config.toml
num_hidden_layers = 14
hidden_size = 704
num_attention_heads = 11
num_key_value_heads = 1
head_dim = 64
intermediate_size = 1856
vocab_size = 32000
hidden_act = "swiglu"
norm = "rmsnorm"
norm_place = "pre"
norm_eps = 1e-06
positions = "rope"
rope_theta = 10000.0
rope_fraction = 0.25
qk_norm = true
attn_scale = 0.132
bias = "none"
tie_word_embeddings = false
parallel_block = false
init = "uniform"
init_std_qkv = 0.0154
init_std_o = 0.0029
init_std_up = 0.0154
init_std_down = 0.0029
init_mimetic = 0.7
optimizer = "adamw"
learning_rate = 0.000873
beta1 = 0.95
beta2 = 0.98
weight_decay = 0.15
lr_head = 0.00575
warmup_steps = 558
schedule = "wsd"
decay_fraction = 1.0
decay_shape = "linear"
final_lr_fraction = 0.0
batch_tokens = 131072
max_seq_len = 1024
doc_mask = true
z_loss = 1e-05
train_tokens = 1377000000
max_steps = 10506
dataset = "wikipedia_en"
MLP neurons of a small language model. Each row is named by its layer, matrix (down: output weights) and neuron, and shows model dimensions 272-367. Each number is 200 + 40 x the weight over its row's rms, rounded and kept within 0 to 999. A neuron's up and down rows have the sign that makes its largest values positive.
After each neuron's rows, "raises" lists the tokens whose logits its output raises most directly, leaving later layers aside.

L3.down1382,192,169,135,204,195,177,244,245,223,214,183,192,299,145,199,189,187,183,223,263,213,192,177,224,220,220,202,247,257,213,221,197,203,170,220,141,232,228,149,130,166,284,79,240,234,246,196,252,198,172,271,215,178,200,160,176,185,217,197,213,173,236,148,199,153,212,173,181,161,122,179,155,233,197,200,242,197,227,154,115,234,133,157,219,208,197,237,193,228,261,207,88,180,233,199,183
raises: "side", "bank", "ward", "ine", " mouth"

L7.down849,244,205,224,189,247,209,130,217,221,151,177,218,201,179,167,272,159,176,260,248,198,195,180,231,243,189,199,212,150,164,191,246,251,219,204,244,146,162,185,197,216,224,238,299,189,152,195,175,164,172,219,280,174,158,163,163,227,237,194,160,260,202,271,134,110,213,216,195,219,135,162,202,142,150,262,219,226,198,237,203,201,255,209,235,222,231,158,155,107,226,239,111,231,282,237,280
raises: "ne", "achi", "est", "eo", "ata"

L3.down331,230,133,182,235,226,283,223,195,140,186,204,199,117,251,139,239,154,154,177,207,199,181,163,272,211,183,196,201,242,266,172,161,208,216,193,174,278,171,211,232,143,145,97,205,188,244,163,214,203,181,192,227,194,199,102,220,126,252,220,199,124,191,128,157,161,219,179,171,223,174,155,176,193,220,226,219,199,131,187,236,290,235,142,179,288,261,168,219,255,212,126,262,161,213,189,213
raises: "3", "2", "4", "1", "5"

L7.down1097,174,163,245,177,221,156,178,190,222,257,198,159,121,270,189,241,153,270,158,218,161,176,222,239,157,227,209,256,212,237,254,252,190,246,215,198,261,202,142,180,238,166,297,241,280,146,226,192,127,207,155,187,226,157,209,189,291,170,191,205,278,144,131,219,229,242,178,136,212,197,96,165,198,240,175,174,251,224,174,176,152,187,234,264,248,249,216,201,183,227,236,178,206,190,226,177
raises: "ator", "ably", "able", " Shot", "ary"

L5.down1354,136,226,168,180,187,172,156,172,240,244,161,245,228,256,186,201,236,222,221,273,255,179,169,180,166,238,172,170,160,259,230,301,131,276,206,230,240,187,213,232,237,166,357,212,174,204,279,162,258,153,224,208,221,202,239,266,200,197,119,168,264,223,179,259,229,244,192,264,217,114,177,183,197,216,183,239,167,161,266,212,212,172,229,213,255,201,236,199,220,189,179,225,175,168,215,190
raises: "ef", "tra", "tr", "ut", "mund"

L5.down447,157,231,219,194,202,200,286,188,181,193,193,107,187,193,137,175,216,195,198,171,170,168,154,243,89,175,189,263,212,170,249,173,138,289,199,236,167,161,136,208,190,178,271,237,266,200,196,179,256,182,221,144,198,192,231,179,221,161,188,243,212,229,261,226,188,184,233,117,258,234,141,104,167,180,213,241,211,270,179,164,217,187,218,291,231,166,183,253,254,219,176,214,193,258,197,185
raises: "le", "har", "is", "lica", "water"

L5.down390,189,191,200,160,197,221,164,184,209,215,285,198,182,164,228,194,230,152,196,136,219,160,172,204,224,253,200,229,197,212,187,249,250,285,184,188,149,192,226,195,211,175,357,286,245,195,210,174,231,233,219,250,113,156,128,201,131,223,188,248,210,228,115,211,201,158,269,258,187,175,258,199,184,140,228,187,153,159,212,225,191,240,192,244,214,140,206,235,159,238,201,206,112,189,263,147
raises: "eur", "op", "pet", "imba", "umb"

L7.down226,257,188,150,196,194,152,293,249,225,203,180,222,212,167,214,175,157,174,166,188,172,141,207,220,232,140,189,126,255,165,229,248,193,154,240,246,196,242,205,197,229,149,240,185,187,211,183,215,247,213,231,140,215,240,154,233,169,150,178,204,228,250,175,177,234,231,205,198,205,119,176,125,161,223,219,148,204,136,197,192,215,159,230,208,255,184,237,285,255,231,226,135,297,194,200,192
raises: "an", "ans", "ld", " around", "isse"